{
  "vocab_size": 8192,
  "norm_eps": 1e-05,
  "attn_scale": 0.177,
  "tie_word_embeddings": true,
  "init_std_qkv": 0.0377,
  "beta1": 0.95,
  "weight_decay": 0.0,
  "decay_fraction": 1.0,
  "decay_shape": "linear",
  "train_tokens": 274200000,
  "dataset": "wikipedia_en"
}
MLP neurons of a small language model. Each row is named by its layer, matrix (up: input weights; down: output weights) and neuron, and shows model dimensions 0-191. Each number is 500 + 25 x the weight over its row's rms, rounded and kept within 0 to 999. Numbers have three digits each.
After each neuron's rows, "fires after" lists the tokens most often just before its 100 highest values on Wikipedia text that the model never trained on; "fires before" lists the tokens most often just after its 100 highest values on Wikipedia text that the model never trained on.

L4.up303:556477483472494487512518537491478475563481496491500530496503493462527504465523516491505551520517531490505536484463504553496522479477479498504478480493494516495529483459525474497512509499466512439485500486520463463506503463498469492463519506498514443495509549499462478532522478518511502533506558538489519484495489494505509522558480522533527487519465520464467504442543472559533525483514508519475519467503489504508512445534498476468484509498550509525494502471483537513525494525482498467482476497484487509450511493491472470530486463511498504536516522539508485481483482498493508529
L4.down303:504554516491467508505481503455508507541516531470505542474455526535499517479499484509495494501528498483467522550529512480537485502510566493520469510534476509462469492517482499467484509460489477463506499509492509495506573512493494494501489459513524504524462493477482499437467526520513497498481470485477503460568462482487515475516494507503505515520504471518494493486535476533475527504554480511477487509530519479481478518545461452474462513490531478498463459464533492466503502566500461466497471490460490485498528502504491528498509487514512497476481487525504498491452525513535486515
fires after: "-", "|"
fires before: "-"

L3.up316:514476480495490483525512521513550555518485512518524487489514487474537529459498436508499509438507454518497493484490555543526464500502480518463494538482460517516511524479532495492476507488482494493509490472480511497499487480518485483468523497535519495503487533490539486510498487506512470512474470528529524476478470452473495445483517501488467498500516448494504465540534534482502523494448499557439467506496544516511503501494504458503524546500519481454467495436518505529461500495528510510488500498519475516498521459492461441519509499490503490507509492495521455506510521473538494503
L3.down316:501454518488469468473512536530505502494462474540449460519535537506513481517494518447479489505503475479492503508461546495483481501529506530510482493495493513556514464491458482483463517501501481507498511498506540465464528485538478491516522477500495492503457470531504446543485472496521496471480478476524502502500518482497521471514493524485507498527457463473512495546504523446511526517431494491503512481497472522456489444507484485499479475499535534476567518508516500514462489449489494530490487469548477498500510494506468516480504508512517493477456518512510489473547472530479463473
fires after: "\n\n"
fires before: "="

L3.up757:496530512494497502478494497527513523464480483490487468460488522491518513505466481498490487469534516536486506545524488524524501510523496496468481503485482515491487457477465473479515501485484496452461509502516491462469508457480500511538514498518495484534476472530482505476504569504506522477490454490547475481516530493507472497479509514559534501495507461489538520523534511501549504502486515523492514497490535457501512452475491531515483563527514495489511513509431514502537482493490502513537506432438495480497491502490456543438465532490499518488504516508461497446504481541517533499
L3.down757:514499509534479525478492551532462499501483488514497512524488506563486500511494485536501490525485462531506485512484541512465504491465530504524520455532529483512491567510528491500481524559505481490512480523526486496500487493468516521503452502481467532541476475496511491446478471489496494552484574481468468525484497508528475534477514516524510485477500514477478504522491520478492435493501456519500543492524502533534472532478478474464494494511505529488478554472505491508501550467513505501472459533524518493499517519451488467518553495495520519513549516489517517537521506503508484501
fires after: " 0", " 1", ")", "7", "8"
fires before: " 0", " 1", "\n", "  "

L4.up1:517556525496510490553502509492514543481509513522478522495484521502477485495490505456506529470497500493457537510490511495464479480468487514532447536473455514502515466490488500491484500521538530504541550467487525454492502493479489517483500478513539539477503498519515509531541451512449472440495451478527493573459529508473498475506538515503533516495520468491498478526500512450537534496481478509520497451473465474531478505535482460489535505454528498495516477503503512562522482472481514504511502494470474485481487486509507494502516510452519510493474487532504489486510477495518480468
L4.down1:505465523512504502497484530467484508506531527469492559474548506453501521535499522490458521497469475519515467462469483528487486487517470488446489452525530504514503473479508456545499521506490517538494465487540515503499504512519513495517520532490466432508497496481537471472465497468527502549507466506506528481463514475555437484452452486502444512498510473512493507477498467504500476518449465518508485530527514510501548507486514507489486465530457514479510497491466496512493529463475497526516499510519502495492491522471508483509478506502468469517526490507515456490527518526546507478
fires after: "\n\n", " Minister"
fires before: "="

L8.up654:535528445488454481513520476497464499504514477492473504493515508475517520456541486503481520479474484513489510498484538524446524510491509537509485507497497488488480496494459531460474459485423473493443514488484484516478507477461518524489505509467521528484521511502502531492515521473496519460455476472520477527513451509470530488517523471509486512514438528554513491487518523484532499473444515479500536482548523517500464490515537485469500500516533496478522487512525512550504493528502520520492435489492512484464529510492472501506497481482471492502547481497440492485538502459476477505
L8.down654:538488505509507514544496533519532448483506500550478484494439534464501498506480520505465497496545505502489480492480515527502492507517505497503499516490482515517507508486504492520479480489512523471513482482536523531478520527497497457494529491516496534481452529488504569460541463499493493484515525502496520478499486455496508515495505512519457495518499493496490484548517478477471499505660512461526476476468490531474466499476508508528532478476507484510491529530496499509495504522499463481461519534520502494503499458509499512498484494521550506465495520513516515549501500513491505501
fires after: "\n\n", "\n"
fires before: "=", " 7"

L8.up504:553516497509488530511503496501537511523504538522496485522510539483509496498491447489472500536499494507513520493525509517485501509509502528498504499517528519489549492490526498513475523494439500450507537463524471500470527511493482517458514520489529490547504516502473511480482506514492502538548531534494504496460540537560492498507497424486535495478474481470534485497555496511532491481501514505496513544503517540557527475455514514502485488564518492491505498503491538466507476486522498522442490494513482507511481513523483507507466558540507524489562504526503498487532541490489557475
L8.down504:509466513483494519475484484525508464491516497455510480504513496466523481509523519485530474487531518530484457511497512487509507513527483486525493502542534559530517503498503467511512456487484527515497502497523463528495477551455450537518474442477515565549546498467492480440468511492463470521501519503575507495524479500490516475532506467496509531497530500530464498519491483521535533509511542515477481528472519496505517482506465535493504507509517548446464518518515523513551510501515514499498519538463500507514484503516501495486510528512480455507458501488487496528455470496517464491
fires after: " |", "′", "-"
fires before: " |", "″"

L2.up605:523521506450517507542462497465476495414482473475525487494514482482504509477462460468472504531524455462507468500480501501503493498510519470503482487476477513501552507517481506496494520493468473516532492497481515504502534484511484485549536510519496557502486523539526462483499489553529532487500497536454485518490498510522473503522511513516469511485507493451483487506529518500510506525475472488497520497485527532476499516504446488518554438505479527500500529504519497520501497451539479471507501467517508529519524497522523504515531512489494496567467521447493501490502453475558526534
L2.down605:522473548520469489495530514547524516487529500493527550499504533490517507520548548554529460510470534518499501492505492496469477516520542523542524503506492500534489547477517447533549515530482506502467511478492497488503486495497465466489513517528547449509524511533462523521529494451448506512529522470525509459527477480500511494504503540453492497482507546540509520489488463476521487463510511479496523486487463497530521533514506486481483538504492520465530468538531489465492517484468481499489499502519509485518472509515501508536468492479514500535506466521526484484529482444464492480
fires after: " |", " prop"
fires before: " |"

L2.up713:522513471519510478517523472539497502500499484476513483514453487529489489506468490483524556533493486489536541462494486508489482517483498476495513516513447544492503495449491535508482504571508512519500508459552515545510530464521519471520530549520492447492508480495486492439483525511513522479492482466531476512478543564507503485477487486472484466550521484514504502472489450515516540491511489557552504502482542506485500497494511503518529516469501501485482481457457522509483509532450550505495511491490519534481517490466477493471495510484489478511529499466506477467478499501480488542
L2.down713:506503460508521471495503555519495525541478498538480474488509472531508501530491504543504530506466507518496525464566511494463518476485561477494520485550499533479501535478474472500524485538476506470493522499518483493518555499479512516525466516498486529495555541504464515484511532466456518492509494497535479490489501507490555527509508486517489504521482506552478483509511460502469522502551444508486495491537511495484472477521490520497476529511537530466496514527569470509506472463535511481477525531490497488484502518516490523538513514447483511455529527488510529513515504488490518548
fires after: " 0", " 1", "K", " made", " 3"
fires before: " 0", " 1", "n"

L4.up462:498503504500501530512490531503510505502504498487457520507519522472516514450473517478463540482495496500518493494543482540515535503505478451555520509454546522459469439476513473474538495466486507492487513479500516474531468460491457509492519516494499496495545565476518488467506446472527558467493490502492454492488515474512501518476478491520530522500519527490481526472503516510547525511512498518518471520520509499484486496516520499475498537549495480533527513511529489496554492438534508500481489476496525527550480475498468482502524491511466492481508479532478539501469525484461503448
L4.down462:497483528432484489489531497515534514513477448476493465486500485504517519501506497525513473465471485518485492514474494508522478477542522538444511475511494519535479494477468525476503528473459446468519495514499503533534466514463525525490479474514493514492485483518521442487473521505534479518457508496514496496529515491525463476504490458503433522515464490507491499462440468478500487558483539471538515525518498508463491540487510523491491455493515487478521510478515505507517523465450490496514484509453478491511526571483515519493486513523513495510503480474511505485536461487478532541
fires after: "-", " Di", " Se"
fires before: "|", "st"

L3.up604:473490503511499462472500524471522481512532510517469505481532477490531487520482497545504471493518515476501506480500514505456449507509495546519466508454524518497495460483523512502501479536461483535535496457509498521581522471503523486473519467504451499549533480450567493506474517494506475528523495499474496480465524503493483502535520506513510515469494522500538479516518481456478476489456513524522511467496485485507501521481494458485524484502503516478429485506487513494488441511533501511491477467500479482467485496482467542527485484534487473442537523506499504510516475475546542493
L3.down604:521479530491453540486448465514504522540488464496499513507466485519439527469471500480481521490511469503462520520492461494506506468516529466532513497540476491461505545496500496463490463473513494476486530497515507509469502533490519495494504507522566517502505475560446451512479471489478520535487489506539492518521517514490517490507476521486515514554498483501484503433496489516534519528445510472472498481493505508544482463527493508507472546483498452516494498510493487523499539493495533509473488530472514506515509508493519480517473512535478479516467483468476523502555459542456493498
fires after: "\n\n"
fires before: "="

L3.up53:501468521498493463515527521505505474527498457532498454538496526492474483484502482537513465487506497503488479520454488507438516497499502492527493512513533498501501487479453530512522564484440529462512513517499488489473475495525488510455512542466487469461446473471480541494493474477476467526524485517522517481455474518484524535458464538508481519536504529479481473534518501509482491527491503493519475519469494462498535458494481525491504472486477501560495565473469500509515496465534482463488482511458476489496506496498458496481540548506489497507515506470483519513473516525516534520
L3.down53:486501477482492512512508489502504480512501480478499499517516555531532516571476515481496507450523494481455503491547475485472506511488500477490518548509533499501494512486468502525579465508525489514498564475459530509505504487506510463478525480521507476509507508490470484460516475500543488504518484497518502549506468509462514511473524470480512473514464481505454495502504536490503449517442483474503539518550498521524512480520495487524545477519536517562515525470519500486508485481517483497485527510526480533433548516528512472497550505480491521528472483502463540494515488523496508489
fires after: "|", "\n", ")", "-", ";", " |"
fires before: " |", ":", "–", "-", "."

L4.up338:460488484495468472473549475512503500499517538503535432495506501508508511472502497535517495477471460504481465484494500491523451513511456501510450492515547499514520455508475503513483515472496473477486511519533474510499513462501510544509485476491441481504461534493501529521507514496487511501516458481488499536530531483477503483509484497479484492501487501527493489494457502472514511521459523500526482459469524521541502473500441508480500480463444539529533481575511487544499499523476445514443491480481515523442483490526508519502511480483508529482486496488514512468537494486448493524
L4.down338:518481545511485521520517506485501502488504459538480509523505475479492491513499530482491440542515438514480530478467463517517526475495517494502532498457467509472441494516513533523479500486486503505521477478522497517476541544477499471472507541535491525525518495494497504462482519474554500521498515544528496481509479466534468543484553492500493504517494475527517521574542481500469493529517495519478507496466463494452488503454509488482493511496487478499516543455504542484494495494489487543545530492508517451494483546475498469505522514481493498560496483510493531518500502496541496461
fires after: "\n\n"
fires before: "=", ":"

L3.up541:496516481499486487501522496518483530489520517472482524481500513506478482534498512494541460484460511496496490497451486485476521496453490495496498461497505578505501498471479464509494497456477531481472539554451450534514527506476519490475428480533545516470494491502502534509495492523491505435503525510555479531501493490510505454534487482508489497527490499499500491513504532527516479473490491486492509497449490495492495511486461500521512498521486580521467482529489506499472519489487491583500530494466486468488531502470457493493441506520525516510514505526480498446486513514494508466
L3.down541:481470510547497476510476493496453490514497482514545514473516470557491517500503473484471551499542479470495504470472474535511487513494497507519499486513537485504504508445513476476456510523493479523528529507508547543529484474499499504518532525507439518521474467462473498467501534460506515534478481477484514515501509526490519471447538530509531459533503537482500520488494517533494439504515466473506475486555498466503437494477521487512536488527485535447499476509474459496496487510493487471484474485479513517515464487498493500511458520483508444492463498513512525523512494530471492529
fires after: " 0", " 1", " 3", " 2"
fires before: " 0", " 1", " .", " 2"

L3.up367:487499454514475500456528480519496480492517546509478491534486522503525498555497508520539436523519506508522490497532487508511466521484457485488455544493527500546484488497490484491533523511470524509487518506535525495485468470447531464497513550510459505521509528509521501482499512471476523508489512466442458490482491508501455511505487503504473520448502476481476520481453460426518537500489506465481471513471501500534520490502479442470516533518509494535533465521496484528517495498510520490515514463557475478552520500502495479542472488496487506516509538468487502481472505522521511494
L3.down367:521497486498533494545489551485503500519510480527502514476496488458510492472497533531499530526468496507542511517499551443489527458530511473500530475512541512498520497508487484524506465463488468486440504534524483558501556478536473505488501453465489456494492506494457464533515529535458513501503480540555510514520542451514524483485503510501505499534478550495481468534523465518469472510519509496483546504491527521452504460524477519540481452519491482474486510494496490539534497497493500452450481483518514510484478485504523497477470495503482516488509506527482495505530517503508524486
fires after: "\n\n", "\n", "=", " st"
fires before: "="

L8.up446:517501473518496515492490513518436496500500484520458498510503516533548524468523551459525460476504523521531520480509513500518538478491504482471520442507508503458497491501483503458505498492496496525487465484497489540476511506500457477466490497448527528456511467509500511404463517540462498466514523510481438518478492512516502459457490498526470502504479501512529509458510547483514512516547502492484497483490534515493495473510492486495471550502503510537506491499538509491499497534478472495518512442501500516476513452457510476507447468509510499447492502507508524469497506502463500521
L8.down446:472470532511508524499478497509471509518499509527470500499504531525481492492494469525487529505504524530497489480491493523506506485485455534492553499499472496539469490503477496509539515464514518525516515519521477516547429458516486521531534580480515509468482483520476496530459482505513538528507526501502485525522508491505528486510513473484508515451482523523491501530508502488482452512548491511529504506482482481448478519554530488449499476510495551505501432488494486485470468507517523492493459495530513482483491495500522537513469536539505554442514460513466490484515504448468496509
fires after: "|", " |"
fires before: " |", ",", "6"

L8.up689:508517495529534476497491513482488482503523501504526492531518514526492529460502493511475534535537448525489484506480480513493498501474503456525508485499501486468505530545478500503440478479538442480501500490559492511503465501483511514462517512474497538516519480482498449523499472449475519496503470507477493537532488539490479475494487532487489504483502485500462489485509501516525499490526473538534530456460461501499531479484451514487524504534515498488475519501503470504502445506553478526487567469509529477486534451490500493474502525490459466489447498529489484527446543487516524539
L8.down689:481490476525492530528488506506469528470505507513475527528470530514501481497433519494501457475510490531479495448532474494477512514513494514475531517539520500494480489487497513509477497529544505546501511484556538498503475450532501490480502537474457498473503490499482548482498516514477472507506479546517478509451515497506532485522499478510528509503502496490514518517525530518476511512455499512444480494491540517508507501457521485473489500468489512476538519457522524514500527479510548507583469468461469507510480479485550486554470485515560469503491510515457477542518496476511523513
fires after: " |", ".", "|", ",", " 13"
fires before: ".", " |", "–", ",", " to"

L8.up515:506507500525449474512527498490495479541496497476498505525536495502463483448535537495516529461475466475526539471485508539510526500523454496531508508503508498479491496492503507502516444512525500551528498489492521480510503510488475523474474491527513489508522553528497469508504503481492486511516519513454521555461538534516460496497538534486461489495502429478498487527480482489537527542467500492489554508539466496518498460504475537480522489489499463505522479522473560524556460498486511508504532511503504451533498493481511538465503505488454512504484487506496511486525490503562467493
L8.down515:541477479549483499510483489519506504498512452512511513495505474484474493464480513495498471521503545538485462495520458525499509532480503474486500525460488540505513504501501471487488488474519506471514480523491539490519502509470532508503514517525519519518487525506522503462481535436454507499496476489522503502493506475499510472487488470508517546518534475527483472525506504479508517516656482457485468513518524521521494519518530481523479491506490485482499483511499501501525552505465483504489505482480503523489499542505439508465454516509513523478514475464524468506474504463474481480
fires after: "\n\n", "-", "."
fires before: "=", ":", " as"

L3.up230:500494529488509481492531514527500484521465508536461517516487419502504486488492527535535502495492534481509499482519550528466511465472502548535533501490483564521504495520464472533484521518510467506495500508527481466520489484486488499479478554505487477450506513505500537485513474502511486516556528498506469522497487496499458462514462553504539493489497488509550468485551474460553540468496444492494527469502514488431504482483483498511478513485501545546519469510481523494511493504493488489491535519505524508518524499537488487529492536453524500464506513475517504471503514498505476472
L3.down230:524489517538463472501514491505506514512495532504515507503471510450480490450476489491504509501497491437480497479500502490542493514463498502428474504439495497470526496542523513484520494458474515547460451495475478514537483524507485468457501504507535512520510483511510490509507522513471492508459519541486486475462496512479485478472547541485485508486490503498472498497506495507426486515500484462458495530506496516565502490515469484478490482513538503471483521471530427472472531499474523514460498494492537528508502502486514457541514481503483506476468463467526499527446501491513525517
fires after: "|", "-"
fires before: "-", "|"

L3.up586:489506553529516489512496529486521504527533519505509471505551501500511465500498492523522463510468492490500530525484540567464504511472450484531495473457479550476527496445523443505535531492467514511497505489515483486503506491486529483541522476526482514516517557489524501504512507492495487475479470506485480494492523498463435542476475490505492478542501493491513499507477455528516495466487445519505509521509449495495505497497536450550529521494473449491500514475472491485519501524503462489523458512499506494513537529475476495548479521490524490475475483483505557524479472486514538478
L3.down586:511486473469463461534456493509470543502466504528529530526473536495484534496508514505546549497531486552451477495504505482523526508503486513508525544519485461513510536533445537502464494500520474449476512499503482527489497469445489444479466468505547503483469498541522487523494494513471495507476495460504505463528491510539478530489512490485462492476478523542451489502491471501466521542497528486524532502520521513495466505522513541473496538522480506519516477501527519509496478546498523481489491494494491505518457481466488461475512514499470494522481484492512469494474517544460478529
fires after: "=", "  ", " images", " Ib"
fires before: "\n", "=", "  ", "ñ"

L4.up585:471533514470500491511500488558522523526477521473526488505495481474558487483517537475505503480492500500499492501464540495523446505506501518500489508493495533498503452475541524474507495507515477501485469510484520482489501556442415486464533448552482453514531474511478467503471493480502510497531495449487531509460464495456521468469501519524518510495481520487503523493503523518507492507489483507543531528520516467481551471525513492513514466539458465484495500526516455527513534484496480513494474484525502499521467472538491485540505495525531456509499501481485519503538476478510490459
L4.down585:489514495500505539479526516512477509496489547498511509516520487497495483477465502493482522467475474515503479452479536521548482491500512481505487493513518512455513485495448453507525494524519472514482507463535492509521457539504537496518479528488527491452503482515517508517498487504456479493513501516520519532461491543522481486462511479498499493500495482485484466494519490500518469451392486533502464475505501485478490549493529529470525505526479497439519480496511505519469476496526476507526497446515489508505544465507486491515517533478437553511542476519534494450477494541513494513
fires after: "=", " =", "\n\n", "s"
fires before: "\n", "\n\n", "=", " and"

L2.up448:550530446486483511493512482514492447528539511511507572507488525493497493494443502556501495482493524516494514524488472483458500512495486480487472499478522434515481511477531521501504470485469467506472477511485487471481486498509486513495538500505520503474492485477473519468524510505526481502489521501497532509520524476493464497514457546461503508532454488523498481486482497471521495444504475490490531517482493488518494464414524512508545506462505561521524508514509532477504460500467484520496530552504481494519513516454497514473500519499512487535550478537484479474538502511474548491
L2.down448:513492436468483511464498474556532454525504529468514485495468534487520469490464493490488487491514453440530475511518547442530491543494505501527495480513465514500465548469532517514506504492514513521487539509502468475527508510476524513520473491542485473525478501488472458503499530528505520516503525505519447428519531543496508531498511505478491512486475503454485464454483498504459504506497463517485500483520531523468498469468498482489506486536486484495510449472507463499475477514495448483479485522527493522476467487498486489474493480521507489500515490491502500500488502420521520498
fires after: "-", "′"
fires before: "-", "\n", "″"

L4.up514:440525491484455429513494481515513465540523536480510485511481515480541479467518566507506516514461493530518505499455563557513493528489442537477478502497497505492509467509486539505494529517479477513484537502498538485482509492498506486460476557515497453509523476528512466551472489513514467478495506500508468479455502521445500472481467505482532507499483535512466467483485511481513512496441501498518490486566523500524490490485508496460521504515492507518515465552471517500483482484523522509481513495523497516499522470481467474528493481488471504504475505530478494506512464511509487473
L4.down514:467527522481460454474516502487490512520498512515539475495503500524517505493554488498521520518486478493523512488509534508491500523519495497505459459494497508498503483508491548518476479488496471496481520508478506475511503511504486490491478532513512499528535507494489487551446478482525516455505476469512504488469502506492511485506497511528516537483519487524504475487503522474527531480352498469467535509557517434514562458503529480459517539486492513502518500508469530520497489473522548531491475456529476502476533477520494491512471503485466502491504472494490483483535504480479496486
fires after: "\n\n"
fires before: "="

L4.up725:510502493490464482506473520472509473495514520492448482536504464476560470476448488505542494497514525489507545504504558499504505475487441525480509519512502492466474477530487526478480484483493480501533493484498476469542527528495489510490496483491520514494509532482515480537528533488506468512514530495479514508471498500515494470524534500484483529500546538560540469529472569484533506490546522465498495481498494489521525487513488490484520490516550527539502494504520483511483460555523505514523526479480493547505484508509497532552468537565436505526518522517478494504519504490478487476
L4.down725:514487475461471519508555488493472521529480492507563514507464521519482452492541473519488491479478446519509493500540484516516479450472551504524480478500512529520496510497479521473551506492509485518531511510523485489499528500467524482494529497498548531492503479491481482539511492486528526458510509548477467501485472492520477502512475557479512521503450459478451506478466448508475513485473531488458509507500498456518470484463494498539479510505486537484500522512508475462499493504471519454477503510497455450478496502497534495513516471455545483538475466466526482487486510495479491532
fires after: "\n\n", " =", "-", "\n", "="
fires before: "="

L3.up518:477538477471473468501483475550551507499524537499506489491503500507557480501509513516506517431521478516507514487476539529468524500511466501457527515478502483496515515461524503470468518523500487456484460513532536500468476514496483480474519504556479502484520473529516525505514504510512504475502493468471515499448490472474518435525498549527453550486497501557460486505503509500513504511446488543488479507527550491487477487502475484478530508487508468498500464533522493524504515489463481486464501483505502508533552464495443523519501505472474493506470493495508463496491537521523460488
L3.down518:510532493479479460478493476553522498505494521464504465504484490478510489432498545491485525482482479483483489522479520527511470507483474553481464525499504511471501496470462525536457503508516464530485506510474520484486493498474481532515499544544496466528487505523506491526508471518496477448523514458514519499471510543492516483493496500519520510548466491521470458490499518498500469536420511540496552481538530497494539501487508506502562514461528507466521524517521506489468462518510491497517464520516504544495520460468447490551515467507502505485491501487477463507536488492497512525
fires after: "\n\n", "="
fires before: "=", "\n", "\n\n"

L3.up749:497524511457524525479523536524495495523524500510531520529520474477534489505499468510543459486521479497535468528505516520488481542464486513490506540455496538498517478511507494462525540506480494484482526501524508472508468523508442468474513507515487478506534507525517462499496523521478486498533452532496517494463469490541501457498518498550467499528455513481497486487505497487492498443486524510503530498469484468559508497482510498479505504501464446515501465536512460548533489492525494493471470527495523529483488429529476490506452520490545493525489514517450499508482493508562519503
L3.down749:535493509518498542575505471506472492479496519520494489524507523522497494474534529514523545496516525531506519493509512469532502476511497451471480509519491513498469511526485531493528491463537449486523420507507493501507510530445449477449492493510478563526449512522476507529513464523440495485478529483502479524507514498506471514513506511459544541491538485529493527493496537477478463515486478470511500475477507482518502527497481525481496480522535495555507462532506502509513511513495541511526501513492523495483476491493489475509490477492491527477511496519486498458510566471502491443
fires after: "\n\n", "\n"
fires before: "="

L2.up158:535512518516501511501510513513553503435478504475532538513470510494498489523488537453490508478507450528521468498468510497472489458480508478468470493496501545518523450521508516499495525492521545481513525469500527531507487522491466481480510441473476520475494524471522484509512463511474466487516474491500498497483526497458427496479521501512498492489474497504475481516495478500503479519506489525487494496500495509491481456476498501518518483473503524529501492484553519514446477446472474494491544510502521442535513496482530532496522509512466548479571521501536490480507577503501525532
L2.down158:474482494527479533474510499496428456511535536537542507513524547505522484486534535450496518527471470498470520492497452480519500493497499488491541485515445509526494505511495520492498524525503484563536468500450510479510484503495463493459481499510477458509499506486490516493537497523512496553470489551504559499460489529498526534512509508490523515484486495526533516444494539494557505475493483548484510504539541520517514514514504455494499477500457494491483515486474466517501505573484510478504529478469531521492519513493513481494507526487514469503465481488513470514484525510464503477
fires after: " |", "|"
fires before: "|"

L2.up10:530528491498516493531538498505495493484470500520524514473504494531478503516514538508451471502523495509459519475493494489493472463510482465520461542523460469479504479490526501472500512495444504454458515475493489533518486528444494494463461517499460501479530491467512474555479510449547485539467517515507479517478470489494538501536499494524477554492493490465534486511502466499524504513520506499503462497439530516510511525508492459466498520495520484472490491475549513504544498546541507493472533549522516492527544480513483465500462511532492487535476489464483503513509463481510457497
L2.down10:500438490515509509517490512467562480503497486510471539490519482511510523527517536536514491478518481501551504454518478500488490524496433439510481501490489511461480466518521505525477538474548498506469467492521496522537507521452476454482469529454524521531495521513482525513491529513519497499489468491521496501475541514501437458513466487456516508477479522506468511455501472465495514502533525504489524488508505516489553481497508514534513497490525518504500456467496522480516480452514474521499547486505488539486489463507467488538466498501512532522501471500514489499470558485518533507
fires after: "="
fires before: "\n", "\n\n", "="

L4.up666:513482521439512464533496488490535508529457494493519475520546472492524535482531455520518566517521486517497503492482503520488477463498473489508489522509505508512530481511497518517507508522510493518560535528438517524520533467438525485479490494514482450527502501482529499505533472547492486543525462484493481494522514509542462499533504490498534499494512488489494483510495553455539526476511503526472513462534511492509521492487497470500491494478501471490502505490511497529518544490485501533478470490546482508485459481503477549463440504472464536513493533497532480486549486521531525477
L4.down666:516482521517466533467509506526490485493513499513481487484500482499522486502503577538528490474499514502533481530489491507486502479495525471534509485525496549511535481488531491556550452466448517507486516478548536469477511536498492496540522521526556544491486494471495513505509510511503519529518507500453515467531497489501506509494488509464511508565469545536526470501457460542503456494479503482502499528520472531467500459523495521471474481518478474519465497525516542515496499472522513516538513500514512474499455536523474484552492497550530484489481510500465532478476522522492515501
fires after: "\n\n", " |"
fires before: "="

L4.up441:492479523513504524488495521493494457500479468507441522515458528534497507490527557529542519485473492460480490483530523498526493454467485526523492502514525530508477516500531482468503452498531510513463516506516442485501513488509491534453493487519502477459516467476483492509521505469507510509489469506501487475515478498485481467521465515502486464483542472488444557468506460495506509440512516496530483508536517523516554516498482495475467501486521566516461508514534532458492501485478510550483493472481478511460560506469522515515512512472510463507496469502496533520467528522512491480
L4.down441:472526491474463519538501487486528459515480518491470519494520468524488431507516483488482507496509506512503478480492512470539477500493537481444466519521486483550513513524506524509513494513519482486508485489501511520515504513490460499486464531520491530490517547465518501511485487460496495493529503455539504505533479486552495496532520506508471508463467519535516461484488488471506521525590467495500511528468497438464505506462474520502463494474511461562496465539545497470464505501500486502510493519525484532466527494489531485505525523474494505456483498488541518453533461491486498528
fires after: "-", " al", " Al", "As", " En", " S"
fires before: "|", "Sh", "d", "ron"